config.yaml
num_attention_heads: 10
num_key_value_heads: 10
intermediate_size: 1280
vocab_size: 16384
init_std_o: 0.0
init_std_up: 0.0362
init_std_down: 0.0
optimizer: "muon"
weight_decay: 0.15
lr_head: 0.00807
warmup_steps: 200
schedule: "wsd"
final_lr_fraction: 0.0
doc_mask: true
MLP neurons of a small language model. Each row is named by its layer, matrix (up: input weights) and neuron, and shows model dimensions 96-287. Each number is 500 + 50 x the weight over its row's rms, rounded and kept within 0 to 999. Numbers have three digits each.
Before each neuron's rows, "fires after" lists the tokens most often just before its 100 highest values on Wikipedia text that the model never trained on.

fires after: "| ", "D", "; ", "("
L7.up123:475550475495478457411506534520568488503419534497528535588415513481586481458558501388515555566519460439496519460570425502491548551498601484481614485466409463462461552463504599493479500407461457532511528500500584576478446508459566511496582513499531585465504583478487521511486557453508547456458458520548478502439495560601461499495526470528513498408499536498496402528571427521433600413612611519581595480502513544467431612496449478586540544581476545496473542486526555484513446518428502503496498518481548562500447462595539505560493475545462568515553522474473614528574538547549385434

fires after: "3", "1", "G", "2", "the ", "D"
L5.up737:507527509488521442466445508476578580560574490537495532501496364492446423462481493514524483556456404424474542586541520535499504480492617504506507416481486415544547516436421554539448430462516536498425526415506522537488557493532532558450497473495549550531526442485589572460487506434417464452526480520470504436543401566588428462535524525517577470347432466488515501473522416399503507479571541486466553467570469464573601401584457518526562442442526474516481516553557495484470378495457552544550497444568567516368512522469526520566561610493491530532549497455532412564427544445534495531

fires after: "3", "W", "6", "4", "| ", "P"
L5.up1220:558482417489551489490503543520499517514475436537450546454485496494607438463536543559524592496498485526462439472560473517562569519581446497501528516439381484494500491493496487541489455474579494423441483525530514582480529582471566517459441481534526494483545545585560517566449494429520502394541527500395441424459535468476440499501490469512457503481456609480509503510484514525598508615440541484461594425508500446512445478454506468419518483554459521485511502428487440585489515503541491423503445429577418439502579560501497544365522531534551513494425493372507500356491514469543372461

fires after: "N", "n", "4", "1", "no", "2"
L5.up148:621516509477527454541463568507525562482457574471559577609523570410560454464494515456495561460482518464565463480473540471545471479445569530563451509484369483457465517486492543526464454446552536528527598544468536467463468607524519487592571570468524443543526409623568550555471527543428481485488584502445475470478462555537524454544481472473453483544489525429504532450544477489589558406490550468533459529474441541551357452470561536457543492478493465514457523455500510470469503468457577530523410488504588567537453487558558508457548531466562495506494562395496389435495536601497484416

fires after: "K", "J", "G", "Ch", "N", "E"
L5.up1245:531497567451417486485551504575520459500491536516470541453503465422463525519518585456522461492499561493450542523468591455467534537513549534538444552452538405530472463479464526549532515417448584512472513514551542487428515639426529501552456466486481479539563525540551476508592502506521531516522531464631539424518602493511499440626496479512504522534533506508495579516487576425444492560508465507465634440408486485522403488444466524522457440465436485447515531492435531494520643546458509391591462513509466452507461531586527452558483450647471437597541453471536501405449496522467497516

fires after: "| ", "- ", "–", "=== "
L9.up677:554447478520496449568506558567490585456468412416489509505467504492481470434594504630550552484467531475485551453498532520393533482398539563453538508510492407484582508469542541519514520508496514562586522514504558557416448492493563514598506511502491528438484474530506468442508422533456527595519499479470532504530495490491488607519478522491472585428489531470516410424448448524449463434562432475490515428462406545482509534552589553404548553456485511567474494476444562508540525460516412543471473611468545533574531477529518543411405498484598462507516521464567565543498494488537410396

fires after: "New ", ", ", "in ", "Myan", "to "
L2.up939:493442590475544451567496520529513470502590496429439600476529495491520546509467477538519515528433573533524434491362574569507518571477447491516561518442460536479468418547523500484423588556515594490587573531592509566460470412540485459441493469477491504447511554457444403539530550527495496511601557504512500530490502450554495572529459531471531523498583453554427505432532483481459442427418557548470381530555485542571543518447475504464452500430433447449452469452426499412529402544493526552588551445443441484479510445521491405506502490643464485470557512573395558468446428439528504467

fires after: ", ", "; ", ") ", "to ", "and ", "), "
L4.up876:518535503478479502519474512516525441511545557527506469577455432523412626463395544490397448519547504570509511490311528478536602426464562506494520454506487596392549500451470516543434496433483453470483555525477485420499453498471550500529543555449461540499527572484456491519385501556585443459572479566460583452503481514540485479424421445509458469486423548517384476388456620486455533495454508514589427471507551517410489486543416504547541481503543505424420527625482427427538407452514551608480512512527471471430431548516418529536567502518524517482549532491530498505470514494501536519

fires after: ",", "–", "| ", "4"
L9.up246:442424519448465481504502520474461566500566494490528496510354553478520450511436498512404549557518554518417450490456464452459483555429534532505512497469509519541482461496561452465515605378507508402487602484555536500578564461502530448495503506453486612473476437457621436478467504563498502472449529541499576539463527460492397467586480461543570506515510511473478494354539487490604530566539478425519462489405433446494481571426665476521519514408469460422508443480490518466521586459570488539487506486555568508532523473545579489431536427688574538538427546444532577428562509480501590543

fires after: "| ", "; ", "'", ", ", "Website", "of "
L5.up1230:515548510507472523455495535449489385553478600507499423428446524497507490437544505428391479484413411485533427458526382415530527501513528455477526443515468453573485480545561534421545465513564470538535397463457522509546451529465528521535497496459580524560540481573467530479495485521535633411482444454521369403510525546485452570536565453515545576564504503460529571442492479505558565539497517533416526464475530519551537576485550519507470550490490417506524532520476624473567423462497468534506520452495461487536575539461582458521425511534499453479420460514480618457524547455587473525

fires after: "G", "K", "H", "did ", "N", "4"
L3.up516:516573568518547462443477530463485448510514505432570515545481554473483491561466435531484432464479446528519463515443482475503562521557458596436490520472402451491429558599539646488435461484407480545489541566495421532533452544536524474517497567465479476553564418679600477547515523458456475461472386466456497487466542497506529544499533518527509553495469496460486459453509600558522502544526477397551590536429568473561458497557479486426532409437467490594526495485494490497467556522536455510543539426533469328473595527425461530450423491484566470432553539547520528531545533479466505433

fires after: "| ", ".", "Z", "{\\", "K", "N"
L5.up257:440586478486537420413486470475589479531526515567448545512578535529516570479606465508548466535559575568564528535419456499473446533533638483482500460466441578516492516530450595519493445492505529484489563450383514540442489476567533502576590496555532544487550572573494497450511450423475480508551539475478410397471560569475510590450498535451579550470597508498470595453445487353555555488498564514560539538456474555539457449570453546529462462437529399431504497515486471450485491534488461480604565450513449494454541486418457460579438458503574407531557549515498525496480477461458437528

fires after: "the ", "by ", "| ", "The ", ": ", ", "
L5.up19:479534490538467542415480468483523494464558496503520561475442497471543487440440447453463520558533480430590513535379480562578472527448474463533603451517558490495438543456509467429533436486425418435623509565452426569583500387447436436531405468535527541582582532540579482541492470485477498459575504437501572575481478511586528547482598515428513495467494447547482480425568476392495510573404535515456550505529454488538478541592499452456470545458496499528537465556572444453555478543449488491505478550502414490472538443477538438511526422553493436454482425515545561400527447417458489497